config = dict(
    d_mlp=2048,
    activation='tanh_gelu',
    attn_scale=0.125,
    bias='all',
    parallel_block=False,
    init_std_o=0.00301,
    optimizer='muon_variant',
    lr_head=0.00593,
    train_tokens=833400000,
)
MLP neurons of a small language model. Each row is named by its layer, matrix (down: output weights) and neuron, and shows model dimensions 16-271. Each number is 128 + 24 x the weight over its row's rms, rounded and kept within 0 to 255. Numbers have three digits each.
After each neuron's rows, "fires before" lists the tokens most often just after its 100 highest values on Wikipedia text that the model never trained on. A number after a token or word is its count.

L9.down1783:140121105125149083104090145165143136092138111131140169119141134084155113124087161121129131142137134148139151119152142140144105120135144150100125111153122164153086100139134125142073106162112113156206197167162160159138126140130097113140150095150142156104139127137143135137148095123151132132149115126157123088103106096100092155075165145133124138117131167117163087166141145109130066166132095138087137129085127176077137109154141142101097109158119192127124117139116149155138133085158160137147090134136162130126151141093089098146121141112144065107141166159147105119105096150147148107120150104111126098075137100105112115143067149116139135146129133100123149095144118119130112093097117128142140109122109125107093141117139139105164135111132144108131111105115142107085097127094119
fires before: " |" 57

L9.down837:114126128087108160124135095138109102095109124135161121142120114155107153130129112129112144110144151105126121157132094123136145153108136154113115154134156110142152144144178152127133115105119097100105130139147154118104116100155169064134152118138129175128129113138102100160140094160165120064120118114139132123097114118121102081158142143153148103143151149159132167138119107146189097114119118145119146110150131124117123156082155111178131164133150100127142148151145159139115109106133127149107149119137140139112124131110089109138153159121119115139170140118164148119089157155133151129169126165173178156108145148137132129095133153109143119114116130100154148106103143150146166128107161142115161101145124157091162145104107072113125110104119170136146172112125150121124138157154122
fires before: "\n" 86, "|" 5

L9.down1574:120093114092092147145104114144144116143115102105124147097130143120132117155132098128112101135136065145090130135121141132155104165101116104124113135142118120131136110129149145145100079142162111090162142122106089110137111126126139085140130132144098173143094136115122123125110180109150149153138167130135125117121146103138145150136081156131118116177155114081148133130111121100131124153098142146120121166120119109104112140141133112198093142190148129126115109109116097100104100079111118155098117139109124134106118139116117106144106089121158073110160147157112077098139154122131109098140117136113143077151131128170143101121167150116142141146154114166138132141142132141161146090103148128157093119085160111147187163118126170097112092087116145139103131115095173176143136143112108
fires before: "\n" 99

L3.down432:126177091156128143088077146156140123107149114161103129110136143076142141127136143143130156109154139137180079138136111140113092121128118162127136195141135103095133123124149158120114099137106146124173086078124148151156144083141115108112119144111110166153114168129137152126155128103134141149101139055157111130122100172151138121151083132124117136099107068121122152142119100106121126135138135163148070108151112118138131130174152125139153187148109116159090120135191104108194143137133169109093110110128128107129122101162115114119154131101099153151142128135128087156131109127148111161114106137101137109112154083103124115100153109120137143113143151136085110145172099127125120101163120114143108115125130154080146120148104124130135139116128127131177134093078149116128118152192145
fires before: "\n" 30, "|" 12, " ±%" 6, " Pts" 5, " GA" 5

L9.down1387:104178126109082099096153161172079115112129134134130145104138088116117159121110091136113095094129147085140130128138129102136133116157113120141113106145094153128129100123110189124190159078136176105103130123138120096085104121123164118130149122173128165113087138134150088124116151166140184089135089156124113177110173119130131096113101151118137166133140108105130102121108127156123145127074161130125119140158121148116121112158134114122130146121128108117082134107184157179092116165123137134161143166118123112128107173112152153146116141128152120118123111127176147110139133101125115165114120118109120101100102098126131085170165149148124106125116096092127120146143170125130165171167090128126115121159136108123140148124130143141133159105086170147123163132161162162122148165166124
fires before: "\n" 97

L9.down554:163110072138153116173151127150139137122104101143109102153116116133122135093123182101087111109101091126139130140125157125116148141148150132140115137102158158105068106122089127110109148147108108172097101148096117085151121136135073156163134185126137147153139075114114139117136124119099176158142114128152108102106177113115178138148102098166168108105122099147162124129109133115120129108096181125118155110102135151123139201094129133127112132149097169103128135122104119100081142158109154136135170151130115119120118116159121137176105093149129132139160128167152141128142139158133112108130122133153198124138105099114107119123126091167112112128106148126158115119153101134096146150113144131114097145121120115123155112118135108142129105176133113099172134102103128159146112122130138
fires before: "s," 16, "s" 15, ";" 9, "s:" 6, "s." 4, "ing" 4

L3.down864:123121170164119117129150150137180148125129074124104083107112116114099120105108132150116101131143155115144124163128151106142105118178120163134112163118131141139141145138117131137156151158104126099122131121160132116175151119130090118115152135131116092146202110147118121144137105120117184123097146139139108137115146191125131128135138117114107111155069101164109138151166136097087099124095114140125130120115110128129101088121124124139137113158101122130119119183088165117122117122136112149149127104145130158107119115150087162143087132128109135152106130092145147106150127152086103118143154123138120137199134079121135134131143089115146083129122161095133096178105136124166087138090121110115125097135133095169150119140100152136096095156134109133059125094130129122095159119117151
fires before: " |" 29, " 0" 11, " 0;" 6, " 1;" 5, " 2;" 4, "\n" 4

L3.down2025:106171141121136096106115114133119103173124111126102144132109150142150119157099127140136145115129103100145161108132138158120158125134141181157131104102119159123153109118109110104089122094114160141113101130110133137134158142108079097101169179090119119140099101138110118186159087153123106144160129139151118147113176096077105125091146102102093160119123070162139142127120134129118153114147110134123116127156106123086207134162122094137103149125150135094151108142153129167152129182095134136155122141109097130129123105175129134116160153130125110137139087119102169129138123148109155131135127106126120148116181117120130109115144107098112103124129137117115096132098121138144115112122114126128135174118152110151188100151115143156113125161117139115191087114101146159136159146132138
fires before: "\n" 52, " is" 5, " in" 5, " of" 5

L9.down223:111144144110125123109125159153071153113120157145118120122102161129130140165147107109072133177107149120111145128101146144139137148110129119148127161116116129083136106102129136110094153087161134114135162066160136122115127102127083137095117135138157131125121096133130181139108141151141126159114118130155116128146139134178117091175130148152127112164134149141084133125103113132104178121108119118153122123134116128125142105089105124127106130116118144133084136083139139127131146152105082161105094104162115108139131147164133121141089107139116093114144128161147115098160138141135153108129156200146074100149148098141135116117154107122147113137151123117135139091127110106124055116143152151089111124123168117132076155146169164148118158152151083135119152097126130085111131099121075
fires before: " 2" 29, " 3" 21, "8" 6, " 8" 4, " 2." 4

L9.down163:144133142125171137067169118094142134117107128107171155149144146094098137159096128120119171108137136133136104099123134134175141132117126120140119132140121150160144155096158167104114086148159134169141090138158091151160142150126137128148125151124109120163119128099094131092085117137092105119169110125109139148154135105136193105130157133156143132143105104154081129156120098128127125137102151089141162130137202141099093118132099113111164167106097149155143174104131174132159162128127092117134154149125174121126108131114137089151112140132137153139166113128075094121138117163151135147105114139146091101112118129142145081179145131142106159145095102139185110128107166137149109117106090167179128142145148130130099126065161112146142138136097100127137130139146148171123117123117152
fires before: "|" 14, " 14" 9, " 15" 7, " 12" 7, " 8" 7, " 13" 6

L9.down1804:130159152091145165130116105131151114126160136104171132101085091135159137139138112175127129106177163132145133146115099169106151121059167115154133117163165146151144092116175110155130091086158136160079144118134145115137115155119103166113125117106132118101118086115136156124121121124120142113136117078130140158146094087091097120162131149147171129140131133129143130121121162084121142150116075126148135126134148125131131169117104107119088173098144144111117133136141133157124148097088149094130121123150133114118125122111145127122155110128121145128144083169181167114113129150100165059101128174120107097140088123131141178141164143156112157175132138159151122094143126161132117130116150127118142123139112134129153112158123149118144157096136140125122108083118170107111117128106104
fires before: " of" 66

L9.down1979:122116159100118128149088132145109118140148128123176124151183115142126103124113120146161142126127171148134134128123184096184118157132103157086152135134125130156122113138109134135133144164116140134099083088142153090148156121148153117158122129141139125150179127191162163106133207123138136144070114133112128146153147118102127110151129107133135131082131087150105095102151110104099100116096107128097111110133078135149150111157147148139130111134136136120134157100120088102115156147103116142161128126173118155127125130150141161111164155109181134118116158072132138108129174157137149122130128137118130115140125130115087136116162115142082118113116092142141137129082166153112130151120167074147133149132150128133147144116137135135104126146117163129092077144066090115134151118136114
fires before: " 0" 39, " 1" 16, " 2" 8, " 3" 6, " 4" 4

L9.down1533:115139116074112144112139107133148111103104131142172112112128157132099120106169128097130130135105090144165148148147115124110119133111109144137105162109121162128087114105142160145128194145165121125109157110138145119156119126166144162127132087123141143117084098152126110149141127137123108152151111161137100124139149105100203141166142148155104123127138125125109095152099109126186108142080129120165126156153081163153124109182124108085123163155103103137119126112115149160133155141152131149114120137123125117167145159141099111107153120129147118121134162097169147149138180104133146153115186122097116086089126129130135122139111109120130118076129121158095106158171115130157112102098092078135100174114140119149137113079135157158131159107143129121125191106147104167135124157104096
fires before: "\n" 55

L9.down1381:150097141162137092087118113153150130119096127119133130105132151138161183108129141157150168105170128127135118151114146128110120119152135093133120147110164109103145137112131134109146105151069133142122127108134169141115135109144121114105093143118145161092114162111135158154073123155133147156142136123144109137135097097131138149144126160125183157164112108131156171145146139120096109140152172121117130145091142130116142158130121169095100139147084146117117134130107162125093122127077103139154159104127100137125130171161169130095106134096101148184120155141137116125148087141098123135097158148160131117147186080117124140118100100099125135092101125123150102099101128111107127165154089070124126135144165116146107148141189149069188110103106138156124137136143192119095129173149126
fires before: "\n" 89, ";" 6

L9.down382:125074205142129113143136116139130059154138141133124115130140094125136097141087127127150125128148141148141145153137132135141114115174154147120143083102118144108137155090109094155131148088155110132188097155124128119135114106091112083171138121144132131164129150113094146103138122124149098132140170078167083124137110114108136138155128109161152102082125118146122133121157122137120133154113144107146163120123116137122147107099131083114107115125111168115188130098159147117154140137119129118131152149178187134178142101157123118115099129129130143128148137146146137142141093176120111125117102129076140122118120128125158140086122128125108107107133138150120143100124102104091128143149126106117136160110129167118146160106124144145105123150140162148088134131163160106130114156101134
fires before: "s" 27, "s." 23, "s," 17, "s:" 4

L9.down1548:144140075146149142129104158153162131184139087153149098110124084102155105141128098129117072160157145143135123099149166134193087150132142158120138119120179142127140102120165166114106098139114112101140135124103099148145123107094158107129176156149156124098120152112132171127136130137109117134161149104137151143125164091120149112083123113157139124109126152089142161128108139090144141112119163127131123135152146175130131111078135128140138082118112146096110091107144136124114142135088165066138133147158155103093066130100130121119145115126125110109104107119104120112125116118124148167118147136130108083123115159124067129117115139138190115142162151156133136128087101142155159124110115120118103178123102105117129108177137132131147175127095137118161124129111130143136138118105140
fires before: " N" 13, " D" 11, " T" 8, " M" 8, " R" 8, " B" 6

L3.down1179:149109135120160156112192133111154134119135164104114101168138167167143129145167138144127111117145128117141108124129147141142133130147120101064113108138150136184108101134098133135161128124088094084126136081147122133143106155139133153133122132133116138139160106115112106150136141135057152156117155151110138133135115135102133117079134111094131143145138096154128125077116152118104087153097085151155137132106136116125090099148103164134176114149097157113142099117122144102167134145131095132098169166095118125134158128143127104126150130128150123106132132130147154084137154166125143100125106141120131114124138093102119154185142103164114137128133125098153141118158141125150136130100108065111155117126129126153132108143127128107150155152071094120171111135124095117125095146163127
fires before: "\n" 95

L9.down1516:128136131156129144139152103126142124112104143113141160109127109133110117111132190133128116128104143143138153097141080164129115113087160134105188117165100116141155171103135109132166141081118078153160164129138117108167109145102124090151156139101151110115146091101116125116126131113149139172106116094118161133100117133115126144139107151129092149137127114131158136156124168130108148062119105138115154149119178114168116133102084121151081106136165160118122143173145114139149145185100133157112152149162130126122182203087144093078115154156129132083107163116097112138119135104076154147129149109093084112097093128128078139130082128131147147134100128141131131142102114146144133141153126107173146123130120107117123081130126173103102099098109137137147150156148160187148175107146117
fires before: " |" 40, " 16" 4, " 14" 4, " 12" 4, ".4" 4

L9.down1723:141137126151133132115084087151104108126124146107134098105114098131151147202101122109126116127111117143160139114118137146132115151116153122116143156140096148141130132167121180155117193088071105120138118169143117123115113145098174139143140120145139132132100155122119118158115111118107115117120080087103112117159153106103134111148149145096160141130070099146085116094125090180105136144087124119105178141121085132108095137108096081142125141157143116173130112116158125084142148131127144154172117119136119085123129123134153163143166145089100104139092141101142138156118129114137108109121149158108099129141138118112146093131126095122160134099127125135129107104114183140148165181143099150173133145125150115075119155109121130099092121099135147131173120140148171143129127172093104
fires before: " |" 78

L3.down323:155100111096151126196090102130171148137120132110142125148146174106107132101082162122130105149098116136131091101136126143156156144171154112118120123139095112164131107130106165126135178112148124165144099147129111102127145149135142109120102129128152118108147145149093095106138185098113188108118126096126139168120125090111140136132130127108168109158122099178087112126022149093156167134132106122110092087140122177154147155135125143121125106126140125140094137149126146177104131128142101133112100088123122112170108115126131102137098132101158154138121155153105128147159151118105140144149117183148108142163114141122145101110135135128157134102109127134099095098126106097117148124134119149124124116146147130143136129133132128162125073133129146107186074150126119127112161099160150
fires before: "\n" 98

L9.down210:143121166122163153159089117093150117080125132116153112139126128099157162149122111157121136180121105171063121121107140129108121122143091123137113136134110091156128142193127127116133110118147139117169159116142110113140114167098115127111090107142099121156122138071134139136139126110136130141135103084146141154082149152143149112090139148174128152144134123132146156117084141100117120113135147115109115124142151152145168154129118133112135098133149091144147178154106132152128119123138113150114116125118140141175173146120116088155125108152124142091115114127134111139118136093095126114199127074140144135146126187105128145118120103114144114125158109114134106142140136125173125199147118156144136111137120130115136146128136109119107129133125145144106127125149123115199122142105151
fires before: " to" 40, " by" 6, "iv" 4, " in" 4

L3.down611:153122122109159164130064127165145135148134154126126138123110137116126174123136153113150096135121151164142106107102084129171122133122153128144123136117162145115146100138155129133145169104103125130152190137109168074057141113138104112136118104107139155127096136117099140146178091148121111159093166108133141129133171120128170126136135161125086093117135120114113150143117140131109147144138110123086122113155154118091110115126174097127123127101130133106136148095165155130175109123095127135112071178126116138120157109140125090138137125129119118136071145125112158119123126136114172179188112145117105087101152131104105143110092153113095145182132143154185107112167139135133138149117145138120175112156140153131109134158147128134147136119166110138110154130094142127099097131146137
fires before: "\n" 61

L9.down22:139113169086139156104140119167124153116125148105134173113136113119125117158135149059140094141117098157127106098135137133117127124156121119103094080085122155115141089139152129149137120152128120154127109127150180125114100150094081151102102118125120141148114139108139141138140117119180116162180136075119090092112119145145124080109151100131103157119106102161090116085098154114089170107165121096176101118123141164151113131118145120140149105084131092145127131110085137128161146134105090117123125128144136140143129136109168179104111144147129141119121140142079117103114132120109097120210172114130136079121116104145184079162140112146164086112089137147112143126169128132129094112143134136133163153160138171136082133133143102135131109139122125117136115099144116145129086148088151
fires before: " to" 48, "ros" 4

L9.down929:143112156154128099124112154159122107173080127097142112161124088123097100111128176112162137124164138120081131133131150113111107118128128127109072113125156130116192120117115081093135092126109084097112136100147156107122130183119121077165099157096121104140109208137139128179122154117125131122139143090163126129206132103124110099153139129103146135155124140125166155108135160114167136102138156155104086111103113155093134078131154133169139114112123122147170122089137159119092118139130138147106166125094113147102148137144160157127112102127132150160152115138134167126112143070128116103144073122136148143115141111144136142156159091121113096186132126126167131097073090149133080125152118125140102109153136136053116103135174110117138132110119128128104131148120127130106108116159090
fires before: "\n" 87, "-" 7

L3.down1675:104123110090133125110166102102173148119153132165134098120139152089137161124145107130163115154157143144146070142149121114128138134149113108137081156135089175118126136118162089170096153104144137130122157111122093139120108140103146135110151135122112152130102165128101129139123142097122120137164114116150135170101157136070107137114110120128107138121115093116144075150142128101094122178086115127121126160115124134122107179117136122103134154132117167119076162129125088140124132133132140146083134141127184141081135142121113149144127118093108112158087145124153152130151147135118158115140152133112133133185093144146117102143179130129148109127120117150114126088189121095152162151114143114133167130104126118131115149115151148121126098146138141141112118112126135110131136128115113
fires before: " |" 39, "7" 6, "9" 5, "6" 5, "1" 4, "3" 4

L9.down627:122141119172110120114099148133142163131121098155146130128165136087205160105128127130125148149129120127170094179131100170132107155159114114193122133116112083101140114139138179143160139103131115130086138126068144153136107143111138114119153157125111179119113120142118126117104080108135139093160161101143105102140089152133168099121096124131123118101104109153099094091180157154125098167144096089125112147123126082110119126157168136120131099131086118116117118116107132145114141147097145170104145138125099132153162130133146135087117138101105118150128159146110105099145162132124131155100124178163133071114159094108157171125138130121140133114105121138098120143092137123133117085075097146068164141121109170159128134091160136104152116128123087133092141119133120119115169147134111
fires before: "\n" 56, ";" 8, ":" 5

L3.down1764:142107107129085172145134110166132156129137154167149110128119177178133098137139141097106143104139120128152131097119128103146154111112159154121115154160132153128095155059134123131132092090149080141119151116135137170142099145143144120138094171171109149202128137146123137164089124138130150108125127140121148108112156126127149153105115150094113105153155150084148126133121159155106127119112158124144129129121146117071143151090149164105150142161102097091116115118105142115130111119164124132127114152084130162138165115088146123158131105153147102132142111106111114132173149148137149135147110097125142116098135102084137091117136144122157142136148097070118101110136100145132144111091147121094114125130172127130169106117110157102150122166122104137121130152102091101126097146137154
fires before: "\n" 89, " Apps" 4

L9.down184:169109164092091129121147138139195117146150159122157100104154138098125127091106132089145148104152145111096101151159158095121144160111131105096092097137126172167113121192131158119115147132149107137114154142137139146119185131118116139138112206143110131138121106119129122138118133137153132139145171124114110125115130124109148138136113111139149112117082160097133169118143115161158115144120123127103171109190104134137133094117110109138174101158143129099108154129105119094130121130118142116103116108105146144152135123155133082138123121119102093096122161116105134113119135121101105103135122142069115087114114115132135149117133120158102115080114076145141157126123142150121107102134174113146125112119112149183154083082114166126092092114148142148128133146114119118131130120111136
fires before: "\n" 24, " She" 18, " The" 6, " she" 6, " In" 4

L9.down114:100128178110125134108133101111138118176110139131131156150143153126098147086144148132125105122120115096129118115137127147114118109128132130091141131115176124143137113168143128120078128144129105145096157122103113190122113151145127133109110126126123162136130176136140117115080112099108099143177124135117138141134105124155109131158122099118149112150156201106100108151139075120111171116168122099159130116106117154089120137140090104115126081160101122124146109082145123130065137133077102183178114131164129108151134085120117151140097136121127145129135117108126095111112130141135105118151122163109128118131129162090151102105147136120163119145139132162110108124155094092157096147116126114144097128139122115161110090122153076177138144106106149137111152145089138147079147139143151
fires before: "-" 30, "\n" 21